config = dict(
    num_hidden_layers=8,
    hidden_size=640,
    num_attention_heads=10,
    num_key_value_heads=10,
    head_dim=64,
    intermediate_size=2560,
    vocab_size=8192,
    hidden_act='gelu',
    norm='layernorm',
    norm_place='post',
    norm_eps=1e-06,
    positions='learned',
    qk_norm=False,
    attn_scale=0.125,
    bias='all',
    tie_word_embeddings=False,
    parallel_block=False,
    init='normal',
    init_std_qkv=0.0268,
    init_std_o=0.00671,
    init_std_up=0.0268,
    init_std_down=0.00671,
    optimizer='muon_variant',
    learning_rate=0.000326,
    lr_mult_o=4.0,
    lr_mult_down=0.7,
    beta1=0.93,
    lr_head=0.00468,
    max_grad_norm=1.0,
    warmup_steps=200,
    schedule='wsd',
    decay_fraction=0.825,
    decay_shape='linear',
    final_lr_fraction=0.0,
    batch_tokens=[32768, 65536, 131072],
    max_seq_len=2048,
    doc_mask=True,
    train_tokens=599400000,
    max_steps=9715,
    dataset='wikipedia_en',
)
MLP neurons of a small language model. Each row is named by its layer, matrix (up: input weights) and neuron, and shows model dimensions 0-212. Each number is 128 + 24 x the weight over its row's rms, rounded and kept within 0 to 255. Numbers have three digits each.
A block is one neuron, or neurons of one layer that tend to fire together. After each block is what it responds to, as a language model described it from the Wikipedia text at the highest values.

L3.up215:109168106152133137113107138160148132159164119140132192164149155110081098104125107153073139139111154064155146175163088112090113127169127157117154137144143103131099144122145092115142146140111154114138085141168111087149095125104110181099141153141122126139099107107146146120125123142102115107123127166104145125084119158136130099122142117145106128145112140153165096110096140149123131166162122116156133159140123127095107116150113120099109094092116156128125149159121116146087171128127165128101128099129149114099119141110090111106128104129144122113153123125120128083104118115153130112162139130103085151150136111153106143127117148068163173123172101
L3.up529:123115150134156182094115135139142183141127140116119139109118155114088183137092151135100126109113106127138116096104160140116104110155097112137097084173147142179090136118103147135105112179135128135133129110145129110113080121111129162138166096135152157152136154116128154103183141158103143102129125146122137128136151118201132120134123129120136136123146078139113148135185137150148114104131127143153128078115154096093103098110182134132122157158071124118133121155097119134129093088168153127150077115160124121123133096086118114110085085114123149079157149126074180123114137107154117129130148117118077142133137107095134126077130110139112170075104123
L3.up1117:113124100081140153149096149139124135123125109117112114084130140174094162141155119102112116113154120135107095129146137161148120139094134113100114157135140138102097130121151149148105113135115138158099129157135119140114128141104162150186080196167163070144112135097167100114145183145095145139169089128093125112128114154100132117103076153111136118147114131117147114108116079146100119115128131090120142151156116123143108130120125176130098139117119123166120120177090104139152118124128119083111168131145138091132092161108131103118144125127124126104157139148120155136139115118103119136133114108071143086123137153174161091138103167105114151115150141
L3.up1325:131162096121096117119120128186143116115138145173070119118117116130115149118120138109133126118126056150153124115129142150130126106141142136120147105115110148100146126137132116093111171086077129135118130099134109061101115117068135094138145114162161105140116192123163151158110153113141143134118119131153143098114114165199128086151110082140150132142174145115182123128153147208145114161135138128135130118154115128137172158122160128131165162125156130131136118157112165143132131137137129126081164119113132141122101138129138101134148084152142101119107080193115133114081128102118104167131097104129087091110164103160157128111151134091084117130114126
L3.up1332:125120138104093134160157118154163160118107143140115083140140088099109170105173163168173120098139194092125167112117127142153108122137085106116140108134121141143130105110131063135103130170113111135116114113132103164163106106156147129144156090073130135164064123153116107129133136111125113141047133111123103085129131105123149091091083118180110104111160157159161152169145105158115132163158167143128117142148087124153180132126103138167156100128166141107112112145111129156140129130130084127132134149101105113090124117113131115123116115102136151106086144137151139109107117106139133127153102129121101154120106122145137188183123132115132159152110132
L3.up1520:154144136100096111122130132090144148121112149163077143134107110104102114129086138067107117158162096104115156147109139125155110145127143101103128108155146086119114205122128115090107133149145099112141130117128125146112098146166157117138122130126081148144098136176133170143119176137145139152094107157144123147126124136110133134168143123132115111115116115087095108171123117124135126162151174130124152120131116130141114124176134134140109092088124138129158116110137127121141126109138143117103112154123100070092147120122104133102110100135093142122136121174115160145097128132099164152128146124103138154136119164094178139105126158135114105066121123
L3.up1915:127146095147148124128107099142124145157148154130120156131139141131123161119086129125182122111097146085160123088165135109131139115069120133130145105104121173161092143120100115109101128126116154138134132151154106141089107097140125105184163140149082159155144125138137124128124133162073165111104129095148187139166113116129182144160144125132175114165102161101117183134132144181130130127112123156152106132105133133121103141127148093116096140124151152124105134163110137148155112162107082126093091099123108121073106107099117134146112104133109083112130144152088155118139161134120152125133116121114074116103138141142144144120108095119144138092112142
L3.up2479:148143137113117139110102082138129111165155117127147129137121105124109126131078108134126127138136096116109130136137117140151138120101130154118147094106102068161099184114099160139083133137081135064133112118146103129093132117127132187143139160114123128131138147158127141094107120148140117119139157117132140165123175137147126122090128148116142145131119106094117140140156105174103154101196105127111139146149084151141151115112162099154139101139094122129120146140122142143142120146165187090111122116136124150137151116126143133084132130098129150113091144172117131118133153138143128104127139140105103116108122114142129087109128098139120120079108092
Responds to: Periods after initials and abbreviations inside names or titles, such as H.B. Smit, Mrs. Potter, Vol. 6, plus mid-word pieces of proper names like Ar-l-ington and Thom-p-son, often in tables and lists.

L5.up75:127096107148120123149091112192113181143116106151104142147105097126102123129116138122127119106136114088126121130134152117158166136174120130190156085122105149147152079145123108108145181154140158153133094115131132175116159161099126117091106121117132110157115117086115129119127117116095114099129123125083119094143152135133150123139126121097134107142146140177157139153129116133176113167116132093134129120150119121116136099098113118150098157099066110123109135133108126155094122144127133109128130163143100150127186186141167054099117172151188134132187135095069108118091121123173135118163149074085135136135154136095102149114173132137135109178132177
L5.up167:076130145134122145147104083144158115147159151101114130081142139138128126156072135074152166133136110114137179097150156125097148120141126160115107118131194119119112113141126090146106087128122148128125140117123107103097143141120133107140123121081147079167094138157147143145142139155115090167169158138146108128119112125092116139120175124130149134126157124135119124137104148151157069121105102127096084137110100157168108119100143109160077134135149125120138164130114153092121124128134104147127129126084079178115123101146113115148085141126127083139155111107120142122115159115108143103113151121107136168143147124104122100118132106129124129106170110
L5.up548:106093122144131169113119133133043154103121134149065098123113133132134115156147096121104104121126123118106106079161105100121179126072153100156128140158091117169095153116161161097156092098119102089130114142139122106125150134119150153112116133149147137085128154155098136118152113096129107077129144182127127139136146133136098107167125142173147137114126166092159097119144109188168137117146121149153147096166113118125146143127108144146157166138161122128098137127114136141152133136130097110124133127121104117109093115153149144093159117119159132106142125131153135133132150113134095108133136098096133139101096151101134117120146119147092170119146136
L5.up676:121124105153151132136180103124120141112136137101128135158127145162105127165106126163119108137128172135145125114148155146168112170081124135129078061146082171143133137126132142137123138139102118151174125141124130132109135127075105107109130142111126110117106119160065147112104142143108152132154136151127125123105131114140148127119111119093164150147126103156162129130160113139136133132119119148129146127129127127142159151112160058180134081063142109114112107156123121138148133136100136130103121075181154159151110186133130098135127092162123138145113179142111178056106142106167142139147122123118122142099115114111135128109136114143124149126120153
L5.up775:162166098143157175180147155103119185104108165178170178140168126129138095150140138155155143165181116095152114125066139099104152138138149124141145066115137152123101112159133116104124105106162140159134101146145079121153129174088097157113114140134130139128120150145175124133111141119110130143133096124159109095104157152149089101142112143145120095107127141153134136119092094104125116138152121141139133099108133105126110157129100153168109129147157122144137150105098132096130145118136172115124121146118118132097156091139154091127100143130115074161108154125062175122109126099112143103116130141079158163141122150135140113088069109134108128120107145
L5.up967:129146106167153148145150138128151148100128165085105165119102096166112174092126153103149115160091126097156129137165183138110124151145122118120085133151137126134137143115193164107092125137157132112136147166124137111119121154110122152106128124114129094153093164104165099106191104125119100150153144096120106135068145079131117093119085134128155167101127123108153147133109129167144110111100108142122126136104143116106140094114154112117097138103133094117158148122152165087131115141098113159104117121066171148131148154122125123116127129162154132091173092123128149058119139142094180133146141142090162113125122124176115145147118113094125152121168153
L5.up1076:105141132114073136157170164181114120133122152138146133125135133089126045131131119107124157119149133111122097135119122116081109116142174149130118106122127135122138138195127118123120140120157114084103140163104154120123131086079127098115135127137099124126120193184163159129158101101108133097093115068133142123131149134096123106156113081143102165119113113116139109132144119136164110114143064154099118082122157105137087120140119116145105105167112115103202145112164068139132112199160150142117154073118095103134158107127098079141096125113142149126163150085149162114084108156141165125105113122108119134127179079122129138131098143164118145185188133
L5.up1583:111118105132118169098187157161051101095161152108169127131127135119174182130126133095131141150099141130133141133127131122168122117126109151142097162175116130185099129150127147131158145128112111168137143155128132126148142122127122115131174134139100135070123202144129118093111086161092147158135135111135084112163105137138113156149116093135152089107171148154180120150157124177151131096101102168142086116121156115152119135092110130173145125126112149108138164122106116101115140080122111158141122119119093145123133149126133115096121096123162185102126108122148166106118130097070102145135121084121147118130145137119108157130081142129105135095153113
Responds to: Fires on the second token of a word split into pieces, mostly rare names, numbers and CJK characters, e.g. Mem-ph-is, 1,9-6-2, O-ch-iai.

L5.up478:126133164125143146134099146099124157194152146113161135081158176113115131128139107104110128108122126144121105102156128128144153127167106174131104153102123108132157135113164133170155094142166150118123087129178151099136119125098138142105152145160125123115114160123117120147125145180125108139149140116105109141155133213107151137145136103104118130120123132110108179121128134127100124123125117121149174125169124101120105099110140092141136130089192119154125107181104161125097131155133114101120132109123087113156124127141096106117194149158137119110129112162124132127124099135118162099146139091166109112131102138101128096110171128133135153104139078
L5.up530:083169133119165104127131117111164129192159133133111119108140098157145123131135098153119128131091091116109119121127133093121126113103126141134137080114120140125119117115130134126110122111130133132178149140133097101159048141099103123113146057106124085145093110144157100143152146155133120118094121081135106110131124123106112145118117120111166131157154160152080159100121123136116146125136133140106105109118121102151163137168115145105097097139127096199114119122116138106119140142110163169120136148085121140173176166134141115091131129185123164127149087146156140097120121107126127126108149130130099130119127156144103082178153099118116156128129156
L5.up581:098125089179131141145127104162149138147105155132139109101082138057174126171148124117124101136139120126111135114119132130126135096098151151087129105099119088108114132148153103167122139148077114124194122154128173121118115132098134115049124155133152134176165108089125147089140129144148134112107119121133149129136167123140122129139176131165070097149126132104124123156120123096165141144124119130088137123172156094118111113103074154164098140092183110143107124135106124116157153139136133159109125089127154124138141126160108123128134132105122150133156119100135097107132126134138071141163105124155132129136163112143155095141144136139125145141143114
L5.up843:102158109149136110114079163186102124112144151129155135112083125111089137061114115095096118106130142150130110165138105118079137074146155151160133161089167139078093118127149124126100150151168122135147095087131117073143095135103113068109121105127094119119140155136124109145150101160122086124080123103143071111092100162146095132097138129131144135124112149115094162155120114111137138127161102133136103139122114130116151103137116095132168119148120144124090142126085117146128098125121115119124142148108148136129118149110108150169106133158154109096141113148139114092116083095147077113138138138166115113113150128125168112122113129133136113085091111
L5.up1046:148117140128117128133126153156139150129136115125135118116174173183120168126134109161116141126158122115153150144126115118096115141104127128085135133118149131146131114128148147093109082127127144113143149166129150081111072144105128097147099114133160098131134139153127118082116135094141147133114098137143117148127137104141112092102107168124101141133165101145055132146155099106161138128116138126133091122093120123129152128180139124121126124143135109113145135114139141093157129133180155156140164126174102133109126110097104101136115135118120103148139149105110106146171126069147145120160102110129125156110106124164115156144086109139119161164109135
L5.up1550:035105126105063138154119151121180147109139183158111120151107149105086127096120136116132167135141102122128101149094087099117154149145127134129134138119131129122079148172122145128125146098091124089128137126144154147137129118135103119131116154116119140171105113144138127136159090108108106105131143076093120155067118139089141141097138127123141155124137134134141103110124109130110149129107117135115142082121149103121144155136146119096159135095144152135101174120103152123113109092137139089106132099133067146068111125128101126165131129140127111127115130121112172119167102140133165125150126111142141119116123169118113146090172083129100121133112147
L5.up1578:098194106105129136155133107152115147166146100119125144105140182078117183104117151130086195115147113134151125115112130089081140081120107130101148090158147126139151106123145105142173140126100132130119102159153133126133119126097128119105139058129163121102127126106149151075180140117100138102110144139142138133125092152108159094158166121123114109171125128118143139131134124158094133141143127114097179104137125075100126174106118111139136129149145106104146147158096117124137122149150098157131128160113084118172118118159155122161144128165126066102144126157149131111159090126126139161128148146145138127124098154152108101175122118163076155126117098
L5.up2323:159122138135133096111129142145137153134169113107093111111160106106080157135115137116091136136108145147117120085137176128140150097104143136127098148114115142164136144185111150126137099139108106169154119137111114114131113156084100116136135156132170089110107109093145151094181117166162089127109109140122161105155161117110124094118124127127110150087138131126105115119156126136153127086136116096119119130102098115109149170132070134074175142140110156086161098102117121133131083127149118140135106107121075140085119094141141060148098124179128123135152107150144113101128152140158099065134141113110068161135110108143114113140096129110124098140160120
Responds to: Short word-piece fragments right after a one-letter or short word start, mostly D or N, inside split names and rare words, as in D-l-ouhý, D-ig-by, N-od-dy.

L2.up144:141159124123142179119146144133083109137142121114125155128169113106118086121124145095095123148118131124093112139117156086092180143129095165099118111126159120058129125119146168152110138155104105101172126132140160110144153145109139134095126158119091119147153109130128125079144104149124104133147080141100127123090124123150149147133090138099103169092126154135159138075088178172115116118140189152148148141159154087112118127127141122167138099122149146099151142109117138132153115134109131122093149176139166111127132117162110159139153153141130135138105119162117117128129163158111094159132132130153127077137096109125149133121131137144132127126114132
Responds to: Single digits in the middle or end of multi-digit numbers, mostly in wiki table cells before a pipe, e.g. 7,729, 1,487, 93.07.

L2.up1259:143136148079137147076108111134101170112140126082117117124154098122129104133174168080122119117108096129138149149159126091111142160124124115134144091128118130111156138103143166146100095149167091111162120156087123155143146111137130133130139165128100129128128147128175146124092111105113114148130147093111092126098119127167151128110126107145128133170134161088173136124081088115151128090102070153156137133148149124116156102191150126147127168114125148142135109105144105136137131128091114122117123186097192097122115114128117138144123132155158135104099127077134088122123128121131153122125140171112110124115199124111140080128185133118085167142154081
Responds to: The -ing ending as a separate word-piece completing a split word, e.g. reve-aling, persu-ading, consult-ing, including non-verbs like Beij-ing.

L2.up2030:112135130142122134121159126096147198122160100118110113119144125126079141138111118150116071129123126103122128146155146154076091125145098139145139150135134115096082134119125118095116097123144175159146112139078150141122120127090144140159145088139190156104132112120148123106138125164190140115139131126141125131136126135174139127136165141137134146126122114139140154158110163149145149127148138134069133087132164105119130135114111115164164097135121067148123085108099171124138117117109128116114169144127159124093110140125119131179167094155111109141130099133121109115098147107129135114140136110099149121141130114166160126105148135109101109137177146
Responds to: Single-consonant word pieces (l, z, v, k, h) split off inside a word, mostly names and rarer terms, e.g. rele-v-ant, O-z-one, Tan-z-ania, Al-v-arez.

L5.up481:168130105165097107142096112133098135138103109135102120120119137117122170116131122106126120124089087131100150122159111121125131097139131161133114124099173127132146091133083149163110124125132101167141158141100134117121148096125134118175135142170126153145158148110140123101115133132186067151169099134119162102124147140169126111131152143108144144118144162142122161140119150132106151135086136139120114152177107124141123121130160111085136119141097199124163100136120140152125100139108149137136111135126120110133096135112108140187132150125084109167134152148175098127098122117124120161133105109159145136150179178085134116139093171129143070117123125
L5.up577:164132110127143162113135088128157139149161136166129134136184097120117137144130117113126138153173114120133159135129126120087123111085147101161135128154196117137127117141137146142095136114131144150105114176139076117101137117141149122089130109093121099156155112082138140133155117118138152153126134129115174158060099164166155123111096144094125146108099118120167111116075119137108132162100140127123120105128123129129092132101108175128143145136121109112116127076145113127129134121132128150119104133107164159130130139081150130152092154134123138127107112109116129149131159131179132168096094099141130138100095108127090123160128147108101140111116127
L5.up600:087140145090140143111110176176151136117145158120157138147091135118110094151152103101157111144187126110147111166135140121133128153167153125141141149141164170125114086063117135162182135115114095127127145103132091097148132158137103135147196161100154158117110140124122147116131111088140125095139124118112142172122165105131130125140102129100160120147148130116108127135108123159114062134099115152099133143150118157151144137150074126117121121128127105119147131108144127153096125121122143111128162088141156165152120119141129119162112167125126156108132128167168111140099102106107100118126179164097138161158134109111119147130115124136098106130119134
L5.up1480:137136080116120130095109144144099150148134145128090100137126140155091141143101124132123101163132101132095095172129162105119112107127154110111073137108139075160132156138138152130128097117129095140130086192111139111173161116110135140110139111164106127135154126111147133131144089141192075149100103153134136151106112170132173175106150162094146116132158098128143149186131162080152139123129126144125102138106113128103138093169090125101121121097135165130136122139159090127108096139154133149138096140152145127136121174116115110164104134122146136122138128107142064165146109112085034133155122177127119140135157098112160124143103128136116093136117128
L5.up1563:122094150116117152155138094145132132167115118103147092118143116132127088180140148116110159119148148091116113102136088138148121118129085115116145133137098146166118147145153133152116145162153105115131109121141154116141101180168133169144160147156132174128148119113101168105085110158145128129107147131115164103136124153133145157150114113154057172098151082113126127118140127118153128127125147162125109187164113144107091086107127167122161170135142094123164156115154111163147115159146114128099133145106113096170119182148117107140105162078118171120117113140106114115111110146155127125121122142104150105170116127150124106136118157129089124103123120
L5.up1751:141127129136161140149103107150193195114111178108097114148195165185159102104103107148107154179133149144107155102135098103143123113127157118154153123170078103180112092156110119162167168113137132105133158122126138137187094089124104152097136155107103151123185117114125169124165146121122107084143195135139115134135118160109169116092098128122127120116119129107142187141093120132090115081135129126098112116135125115129138114147133061141131115119129147166136134116100124146146125145123138153132121155073183098135155119121144181146187140114109120170129142120138127139129102148107124131151160112141140122114113143102111119152146145141087136148149174
L5.up2292:106146137134125119092081093128119124124109157085110125127113128108156163127121141114135089164144146168079117104115151158101117060142167089087120111100117120150160125102109183117134102155147103124130141103125101094159108132151149150124107091189145128136145146137118084120129123189129100128098147158116121092147112173113089138124163100157146119118145126156128143106170168138134108081112119144172132144174086155121136128134109113121102156134157105182137130098149142125162130159148160146117087154116129140111139126105105100132105138108092134154075124141124170117130109121125167162143066138153150130090079147132127177121148132152096121140139104
L5.up2342:162143119134096149144116119161118151142107120127124163189152135120068127127151091103125088143086125178112118112140127154139116128133147109128086119147127153134142182180099119110128111118064106168108104142133103135147093107109124162122129125121109103160146129104107113134114137138114103122088115156119189159135081095197128150119129122112130135091112144144106160130125152129112145128111138154096155115150141084123109112164118129106157134100166122148154167155132126136109136119141113100143089103156136108145139119157100113135112096143091151141104103086152131158100134133118112143129124148121113181115154150111119109111156126115090115136137167
Responds to: Word-final pieces that finish a split verb, mostly -ing after a stem, often before an object, as in support-ing, compris-ing, achie-ve.

L3.up195:100101145118115079082105094126115195139124104160133098128141138138125122122177116114132090125086127161137090125169105121075102166101155154161084138099123138105139111115112150142147149119147145137129120128131144085143157132114147154137128162164122096132146106087161143130133154141129136123158148074110113118097129186102131076108136150144124131170088129118168176163088091121145163123098152167126131146162096175138131113132130172123128142116152169133122102121092096120155124091116138150111157117131140157126085135183144125164127136152125173147124125119108130125127133137112140101129116140115134110146106155099103141122123155112107159117105153
L3.up766:138081152099129117136089139093107101118191109130098128139148117137112135095135120150118126136081159140094096150165115124091106127134162137151178059085148108167100119128139151162152102101096115158119133109149161100161141130155121149180155151107125108160153103122145126120131138102140114125093128032132140120141131148142158152120133113131144150148105110102183139090125144092134138087164127085129121154126133146098098145142082168135146127123145114171162141128091110129157132122176146163100137115137135096077100136160129120200137218140118142113168147127122140149144147131124135140129080209113156123125125097108122148152165153187092100107107180
L3.up875:184109119110108149115110127114112173140101108145160098142129153150140102128130106109150176152111132124106146132136128132138156148109104117186167119135137115161134139120083140080134091088095169128109101142108114129143143159122113114131151125134134126143112063114119140118134126132160148143131132079126146094094079143136172135151177141130115132118149122123144122125127105114119135115147107176115115061139168133131124109096104190105086140139109150193123124117159139057119071079149146131139150100169127134124095152129127087173154126140136104157174150140087105140091124136140107138149163163112133142142149102067176099134132132129118141142141112
L3.up1324:094117127147152135118153117114132174118121104119143145100147124129174151089109130111129133119145140139141117170141104143131152126116114129115155119161152153136146117111123153183097126096187174101149112111109149112139130137134164116090153142150135099144118099139126174115124152135160133158091139078121132128095145115145121125176130185152098164083134138082086109119124116108131126117124100122141076130112065124145143131105147186162143130171165134077125147110131114157126111161108078177132081084093143166121088124119164151158119124127169138156126101114127118149117103131148137102125150120113123131129131129147112111191094166124133120145153065
L3.up1898:124155142137122109137150066118159178139147124126100074116142084160121136131213147130135113100107138144100143150145122144091168142127120134145173112116138160119171139096107144138167116139104152121122117142136144125133185140183126127114142106150138086171088135150159134094138137144131142136112112146139124095164120102150136146152159115160111124144140151125143126176144128128155118126126153133134119126145109146113088094108113159138101132133130146150137132121118141135139121138135157174063095160100121103124123139102143109135153146139127137153096126112149097130102122115155140151157109123159100086168103092118134127144123149154083109079107150
L3.up2312:148095124108124156114156110121104102111151121112090103123131181164142129118144145130108156138115154141138132169120140147081158098125143113140101106189132138127140172084135130089120140094114119113108119190135134129127133196158130106122130135171119136152095136083113203122124119101140117133116125105081078112134098130170149168137115129168127122154128205164160128115158129154119109176146116143117127144111101147133117102166106124101111162126123185157135076121104118133146112137124125134125112097107108133092072137136122134153141137126157126135120163126142140131133126116150111132137108127091165119119111123128140082147089131197121074119136159
L3.up2511:146118178174166102120131168130107112148143121142135110113176104109121139133163144148135148134085135147139100146174130104122134109090161120158124102137126125094158114162133136151141142114140129106140081203084158113154121170137108162161131138136115120109100153118081153103127115175121096142060121138143108148126128110157136149111079125057133146145133094125098166159141161143112142139135125130111168120146092104197139124152118144107164105102126145159152135161134128112165115149061111171148185133131101128118102141123158125157122142140175132147155124136129124111099152125116118120139136110121110122162138104100132086085083125123146103152162155
L3.up2515:083134110101141141089182111144136168123112145159134149127106136087175078144119103110164143136113160148107074096100135140135151110092110117135083108136098131105174099108160148142154075159120134129111126141144164129122131124136133092142169119125132108134155123121146173156138119062155138179109141127118130136156095106130118102167141170114116091122126050158114118129106104109145123141110111112120122125135085154132067084153126107122114178115168168165135151111155157156141117126110152132151155123126153092127159125115095128154117131147113132148154132145131127142130136106139098129107114120170126119161118133127152144149117193141083098122158132
Responds to: Inflectional endings -ed, -ing, -ated, -ied split off verb stems, as in prompt-ed, caus-ing, liber-ated, mostly followed by a preposition or object.

L3.up135:142091118161129111109116143159117192152126126150154138177153132083112163084129118143133130114079162144157139095133127152161124168129136117146137129161114147114161117126123106132093134173100094088127121176120147114119127136139145098111128124092136107129129158137133162155123148121132126136096142153154126097088126149107089161147151115161125115103110136151114145105142140066101127131117134119131102144178099131157148163123154089167176128153067113113125115152062140138156125153136123169125129095124188088155118171097134101172113132138124123174138151119123110130107123129155119127165100102068133141113129139128124128091137147099123134177103148
L3.up311:125159138139154166122128158129085148141157129150097110106116112105063113111180137137116131159132127109135124116149124124106124136104168138126098155145131100096135169102131129124085112165103147134098158131136120110074140167101161114159159108118164130124120114106105138119098150079136130134144134147118111121074169105155170094112122134128101187108121124148142170157136129153130105110110163118114132179131105127106162142117120102179105157101153138151115155113083108100144146147110141148072138156138156116128138139121120108094155165186167124108108123168171082142172144146097157150148116067116120125116117140175135102117113128131140126111155171
L3.up626:132166109160164148141121078125186197130124117131112137108119132056124134142088089156164124138123156125118127137095146131147146181141127126121144144092131141121089083100106068178150129149097129172131154119177110145123077130110162129139150135132136162149079119131173180153106134064121115136105120176136124153134110161132112142131131146126121111131163099107158142091125097126164152103137090132128149099143151097131114146124140109142132106107124124121112134130134086143146112122105133063141170127124144131154128120146121129142165108110117156133130138103113118125138137163112140101122112121114123174122137084157133175132150135118101157141074164
L3.up691:065184132102106111126129129141096173088107103155146114121131117118104125094087138124126148075104136149092141122127103112131124113135081135145098111146117102131082143138107071102120182114127113135193158198133130138073138113135107112132136123088134128101126097147154114114127152113108161141128075142143168126101150166135139156119154120122074112082154143156192116122145113137128122103137096106129110119123131101144120127132130141146134095125109124113135136122058150105111116121137131124126115122165126152134100147158164088139126128105071133112105113142142155166090081152089107121112155165093128154112155099113146118073148117106104133121126101
L3.up1295:100127142117115136108097157099120134147142131098113091133100174104052143105099097124107123120145105188107164115140135136120111084195112106103110084145143139119098151133128125146147127092107145141169077114148082154168127107111097115119108117117102139146112156132159095134151156117131115162134104110100102076110162118125111151180133101107111159142143134144152139134133136115107115126171145083113125180124164083152161140086110167121145150084119138175149151142105107171141160104135109133123125135124122106100111137119108131151143120125126112110168141154142143131126138122138137160158123146120115109087168138140075077172073169130104106116077129
L3.up2186:146188145101127129122152111158151160147150143129165143172137095121138127134101139099142067119108147092147118131141107093148113090122114153133141118121141147078084119135165122106096155175097101131171086125130115115158103128100131128128107101112166122146115096158162117089114139122107130134103147128125131113108125133113127128132125156129116161093139104115137140115133134113144123145145155144116161159121115137126122148157148127133146102117122107091172106115098103082139124159096150130155159102110104137134119117222118145174114069139103103114145107136139086135092155114118141142148105097162117097119110139114140141106098163136097141141169093
L3.up2347:123138149139099120119141139152172167130136107130082097143161130100109139141130155138095095089120173115080111124124116107111107146137186107109056112106097149099117115151118119129129124119118099138122157100155109068112136141150105184087151115117111153122125153129137198139139089126137125096123172137091125119125112117140128144153137141096138148103183153116154124153144090126119151111173134150103139173108117142126145094148116121114110110148178111151098139119119097120127106127126128113130154122169127156105131158129078103157127186140106152107081087141071112142136114064177101106147146116128133144114127083118125124143124083139125136157130117
L3.up2382:113178132119120132106192129157129153102125139109119117145135127058161132131152100127156097105122131142134130124095136116124105094112152091125132131100116141096101120134137136104126169129099116174138145145140114116121137107105148103123151129079137122099111097132139090142118169139149139151090107170093118178127121136120136096169111183124135099142159111115119113146126090121099145148131101124154162166151101151158164132097140101100160112148129134120114122077106124110152110189156092126107169125119091121126128147139105130152130123104105115095144127145115119125124117121175123146097108169118114094150112117107102135078122135127129106132136101
Responds to: Word-piece tokens containing "l" (also il, ra, al) split from a word's first letters, often at the start of quotes: B-l-ood, b-l-ues, Man-il-a.